{"norm_place": "pre", "init": "orth", "init_std_qkv": 0.046, "warmup_steps": 279, "decay_fraction": 1.0}
MLP neurons of a small language model. Each row is named by its layer, matrix (up: input weights; down: output weights) and neuron, and shows model dimensions 32-127. Each number is 500 + 50 x the weight over its row's rms, rounded and kept within 0 to 999. Numbers have three digits each.
After each neuron's rows, "fires on" lists the tokens most often at its 100 highest values on Wikipedia text that the model never trained on; "fires before" lists the tokens most often just after its 100 highest values on Wikipedia text that the model never trained on. A number after a token or word is its count.

L9.up530:467495514521451583493494557496545544529456532561516581525563530477475516528451518504435463602554475467506403493473464530566360447480541447539425553474520492570493539461620502483489533463509480468517424473483508489502482621465482454530532533466520436458659542554390485373487475515438547532
L9.down530:551488422538440516465487471495443485480546448552486470549449446431517451438505549457516441494503532627527493455513524450554546505501430530554588432393464463475540503568460486370510463472475551527496482557491493416578593459482497539630501492495493562459576471439463615508462494478543455491
fires on: "ip" 15, "ity" 12, "ation" 9, "ment" 7, "album" 5, "o" 5
fires before: ", " 24, "'" 13, ". " 9, "." 5, "ino " 4, "\n" 4

L11.up598:511536526497447471504449494500478458534542518508434526553555526525484473480516550407523558483500528467395541424545485574574566477557537532482461466506429485550449561436427466565451615459374380442454424487498506470450563466447451504471489523482543423512514550493461527476444485452450471476
L11.down598:542531382517545473564553485425529471469572478488635402591571476550472495454507543511463588366533420479541553524465568524542505441519415447471514500532557518490445449499404556450421559502457475510547582505545468495541519578495597570463427518511531458547523465373515519496525501536474541522
fires on: "s" 17, "y" 15, "er" 12, "es" 10, "ter" 7
fires before: ", " 26, ". " 11, "." 9, "'" 6, "), " 4

L5.up313:423454443520484368463539514474474550554528577439474532517534473537496500475463531496519501555451493537438506541470446530469505534586502444531429562549555489585476616466451484431448523506514488510424549528407468526510520463493521451463460552474521537569444478576528500499542457476501485561
L5.down313:427470503505463479517436559545499481579486510459554495489492583550424516614594608502530414607545506525518528432482470565530421501465457455571522597443414599407524423559480516555488526449585505446451453559476462438477452515576453598516530501501484584512493407492502412518514491557480422511
fires on: ") " 27, "US " 14, "DF " 12, "G " 10, "R " 8, "USA " 5
fires before: "| " 66

L5.up3:507488457490532418542518504433490604501587472374528444478458499529481532459525461460528481518428416569543591542552514603549452492504551429441479560461570450543578538466498510462482584487588472403480491484516543547533533527487471473520583535453498383575568554508492552455513490495474516480
L5.down3:431499521437552519496522508553554470436505578551456465587479596615529553469461539490501458459446543465412570500542477529516536529529515510511570530421466554505410513495445454524503564377561473581516479513391498540404522459562441576546560446452442556477469493442540418527486573587439526524
fires on: "— " 18, "G " 8, "A " 7, "T " 7, "2" 7, "R " 7
fires before: "| " 60, "|" 6, ". " 5

L3.up741:426542474515559497454472547488456532597597590500501487477517459572429507516458520454420473533498488507509495383503528491437444551499483448540516601551509422510479540508480471480380532577567476509401559476464411606582485470471583463544538561463594594571485554530561454489434461480470587585
L3.down741:424427502521438470544489507592591587449542448489444483407539485410486399585421541629458456555407557504496486476491491422470508461504514476512533500437557555629561535493515628454544514498492555600524468493525471471521479406594532512487514474445427520537499517523582455413489523496498371508
fires on: " " 28, "DF " 14, "Apps " 13, "FW " 7, "MF " 7, ": " 6
fires before: "| " 73, "ed " 4

L6.up118:377556492516580603450471456488427553570520461441614472475448574475542567559393489586521456531517445559591518586540378529487441503533526537507522443495482553505461419482477535480495482455492542558463558581478492537572554539493422443468492533491549521523404560531528543547440496569382451487
L6.down118:550482474439566522464540561465548489555524572561441433573468522408539489488496463581458503336501513500559446472447512550586425537512513494518501478538547506504465407477532498582504488513397563448415488546413497470524555577410520433535468547596592482398474438573492506506484478538484546543
fires on: "===" 94, "==" 4
fires before: "\n" 62, "\n\n" 37

L2.up135:511513474444509457511545443452420544483514456529491434430491531581471446588597515558576480511542523543478447435499480534408510413443582363464472521520570490470541524422497480490490507519425407538562520469517469408527490435547425516477486449539530485493456472660502510445553604542536546505
L2.down135:422600583489478458523540580504411497522414459508475493431550523509584536464464508518462499591495535448434506520518511514559470534577618535444523421547501502441458586486500414468509543526402615427400517456495524534471547507550454505500464517602459570382586451512488501484537573463444435476
fires on: "." 92, ". " 8
fires before: "\n\n" 42, "S" 15, "); " 9, "\n" 6

L7.up690:499420482560537542494489565451486529585492521460518467556523428512634517464500398538459423599490546647448516472442562577551447545474492432457498496474527490527506524549485566452455446579480478468507523464518530559510488519454464473417564589513542473507566496594512482460538513519305562544
L7.down690:520519473477572527538544547510548540547384485506492463529472529487483473464557518552546512489460556495619425475468500470518526493493575395522490521543469542442522547496517571440548507475430471369529549531578531475459518418451498585461548490506443387447467451503524564444498576538555569508
fires on: "\n\n" 100
fires before: "===" 19, "==" 18, "= " 13, "=== " 8, "== " 6, "- " 6

L6.up711:526539477483550498497497433522448479506488526607474438373496506455540521535581519486543457515433360489577492488459447528467519455466548468479545505472523507472564521496486471536521446449398549579578440487576532467503512387513439487482455595522504508518502656537644584492465510482585494430
L6.down711:500522584450367508530479497564480571500450526374482512402476509538510524506524491486444494482584514478527429499482447473461550524521500499510473497520543587528535455498529480501507570551466514447414573476552450521517597529478538533480474481499495498553472443594527530420546510400538457483
fires on: "." 47, "\". " 16, "). " 11, ".\" " 9, ", " 7, ". " 5
fires before: "\n\n" 45, "The " 9, "the " 5

L8.up484:569512489530460615532454431487499535426515495529506541503441585394485500438484476456470411505476444441441568388429444450469466422552556489525506475416536510601626515465442476520459536613573459515460495484540545597508452525491563445466458561518564511459505565543505556437550419504472445511
L8.down484:482392564538462411525539556489452538509457483441497580389486498543467498500497518475461415570436584459564592539571502487439430500600439453520551511448520525477553472437490527418476595499515499565500577453500506504530565525436445578492531447524461577513523452473498493568508452491519541528
fires on: "\n" 89, "aug" 4
fires before: "| " 68, "|---|---|---|---|---|---|" 6

L11.up483:490526391551550549437485496395415594503382487569502463448532401464398524499499420496527484542498462513430457529507425454553448484477596532513604592433564488464423514437461452483470574586572497486499452489437498542449541510460478466487482561541583546503494461499560485522459528423409496510
L11.down483:470536490542507465496524566551481576536465408588541479520468474504494510473495581548451511509500448533489551464518578399528482506528489501479423437448514580528480488493555516536549459633521498497458532541579437447509456482474548505475453460429566446559510539517536675498526592598462381596
fires on: "a" 36, "um" 7, "e" 6, "le" 4, "time" 4
fires before: ", " 32, ". " 10, "." 6, "'" 6

L8.up170:458507552592495470427503488469464565530511493507539508482548425537567456483413450465432460531533522555550487421529514510502445547462495419606476461423496449496504586499530525475493474534504553492521489508555573609496471515510526490466506462504629427483534508550529607407535503523336537408
L8.down170:503558524487529517520475491482565424490396498524535460601496496524571451405533500529525413579501538526430423496567507497538542410509469461439441485557509558514495501553523478491513494474371458545595500497522558515413515453544494585490552409540471382469536454517520559459492587524464534538
fires on: "\n\n" 98
fires before: "===" 22, "==" 20, "=== " 8, "== " 8, "- " 7, "= " 5

L5.up336:465480441524459526355464465448522590479516561516484532562457431456480586552504484607437572465542432462434483538437487484515471462424521593506537419501515606555492454479502500571554522511479456470512519582357539495574485497563471479484511608507528427461473529475515471450479460550468462550
L5.down336:474475463513437601443544482475458531551504503467519473512538522447462477474519480493483418623431542598540419415549504612557538519508560530499482514523405496454528577413513484521481515537458516475413508476604490474498552518478553560537584389495400516531461453527558599490524499523551548452
fires on: ") " 83, ", " 14
fires before: "| " 46, "and " 6

L3.up378:501474559441445515483458427500444513586524574484500521497472542349537552515532480483454500467513488499520448468541460387447407456579520478448483467433562478539540528476450497603360569463547570575448540549488443579490557506495491503506498494501590563387504531543543557438523499494456470574
L3.down378:505373537505393478467567522454490525505493496495446531466582488581460405469450488478472559509497522423545501469461577561428431477550434459601496526458452563535554643551480581518488431515500501543420583429542485497582555427447495609465498422508507503562476520574574559541576545419564512477
fires on: "\n" 100
fires before: "| " 97

L6.up109:453416481513578509497559513450464444683501503519492495485507466415468499464460516525497509535457520476422480464535461490439515502498523454455478578475564469566482513560481465554432542432511458394547587468548489470523527517563459452565537483434468502559472577614482540498458548407459460522
L6.down109:518486495513415607526429617566450596472519516543487567482592464491425506490368569589451449575514608395523451513477477464525474530397478524568521459442497549475456498457478528527422577569469543532460537524532457492546538498492476494486512505627459497515557529403532432467463488575555469499
fires on: " " 91, "5 " 4
fires before: "| " 97

L8.up180:453512473555418611525555375516500542553449429482530513501434485448538551542516556416488552514512473456459496548426337619458422444575446555390457517539563478526567557447427504543457518574568494479462441515464460546466412502461462483442501557425520402486497578493501557429497462478510513444
L8.down180:473414489449410458524471552578497557471445532437534450523531476468623483435564504501529523517393498407568489511537541470542420473471536453584518513493508556533632518461507522514479491476453414570480476490498558553510526442419469543545457500550461473549517516633481476534478517492423551545
fires on: "\n" 31, ") " 21, ". " 14, "of " 8, "mar" 7, "con" 6
fires before: "| " 51, "B" 4, "The " 4

L10.up566:456546449506518477544529507481450526513470458499545596486422459501396438524525546474384528517484562445425459556535402567450524523437621490547484433515497525456490549514538486544455449551439489438475565441549586542521529503527500543556537571437504459574422496546528597467489526439563435476
L10.down566:541479436552475567571492589548464520476432515430559457464587551520511532580478501455445525565493460462625546456542418403528544454479528545537475553430494517507493445485477495545444497486659440540529564420473481504469444467561475507520450434541480438490553484496521457518505435504464419454
fires on: "8" 22, "7" 10, "1" 10, ". " 8, "6" 8, "\" " 7
fires before: ", " 34, "| " 13, "." 11, ". " 9

L11.up15:492490484559532591518521491550400536542505586499456448438464405513534461475559566581522502533612515442529491475454525541540516417450482405507398523460518472492546504472544518515481499546522477484587496516447579467458496552502441448411460512467562465538392487418465498413457472473432471561
L11.down15:522524490521507556533484513520470542492393464535556502521453510502422570533445514483465546471529451461463446550446491405526523487547613448510493484551513501485516521508453440535456495552503596488584439486492433570486554405510450565615466388545548564396520465484598542510493558571541476469
fires on: "tor" 18, "S" 12, "F" 7, "any" 7, "ath" 6
fires before: ", " 14, "\n" 11, "; " 11, "s" 7, ". " 7, "." 5

L11.up160:558563493515403476516530539487462486500530477512461419538524459419433580551574523465487469471464460424493463499476530505525523481500515459388550516484476463441372570508522493488500558443410517503504436499488462502473474519490560488490511609549569483497555529502572521534437460405531511447
L11.down160:509521503517501514461544551449423448480555508515567455480444419569448414464525534503549509437491561517460466535509530544599463563534466486622482457498490490503557530507441522551453516499436468496547597513492488482516511556539489600518419489419505502475568407358484515527542471475456491584
fires on: "el" 28, "y" 11, "e" 9, "t" 7, "le" 7
fires before: ", " 26, ". " 10, "." 7, "'" 7, "li" 5

L10.up692:482422543514502567391490471455458558525430551510557382489437586481626460488527452455532513565466420586491419519532463446492455542548497433527461512427477511507486471514463498467372465493506504504481531471495610494506510471410537490516488465480543521464495559537553500447613448388506497572
L10.down692:480482524573519574490513458474563443509536486484458412451458513519474440546482586478516525496446538464504492583480484387509449529457436419502440556493508632427560578507504508507471500502532456505452556520539512512500524521499463641549552560534557496576565455423411483504516456421495444572
fires on: "\n" 46, "elec" 12, "also " 6, "ic" 5
fires before: "| " 46, "t " 6, "ted " 5, "ts " 4

L6.up523:551496506506521440523410434522480546551578548563484538454508499524468626605510499552448526440541406537465490518505430449481585468458572431529591455495526542411485538394484485507455508455485556521560433588535513458505501495483500504512466486553556532493448477487536526499451543480487611482
L6.down523:473486524508465527476535468441540504583470596475448454535535539506507563502464443564479401619470518462627529452486506509536519550490476500531483557540439499502494447504556559526427487429419555419482449441499511405511559549466527462517439427501574560492554433486495504446539474398504507478
fires on: "." 85, "y" 7
fires before: "\n\n" 67, "\n" 16, "o" 5

L3.up105:471501486547487545488421463469421540552537540501549461539596525402575500521499512473509484481469511507479533569520466590445373514468489413474455568447518418500552480559471471543398498504524474601450612555506486543484503466550480470483519502485554450453448507555548560463503484486542442538
L3.down105:601433500541538502469477581550448498538490512436467502589485573514527406464466497498485529539405526473527487391450513510442457501447498506561532585445475550499612456452475532568482603470528507491369499514533508492507523435458575606428398446612457488527504579506489449542528413494542528485
fires on: "\n\n" 48, "==" 39, "* " 11
fires before: "\n" 26, "| " 24, "\n\n" 13, "===" 5

L10.up276:631503509571472448467472618571471540523475483472563522446514504452579456437584552457442582531506465490473508457467529576410483488429424425500480425564513491624520539562549588518528476499574520441454566470514511549527489407567395424579494437467542499534511500524585476443490503490528463463
L10.down276:481525464401460453546399466462469433426446493558493541468422515396482486544547478616486520531567497536493527478538497357560472489441443489456535431527492474521495464573563542546463440487534609528467573561578446541451501533515475461462504586524551451546516499492511545472474415555509539510
fires on: "\n" 20, "201" 14, "200" 13, "202" 9, "al " 6
fires before: "0 " 29, "| " 18, "0" 6, "votes " 5, "1" 4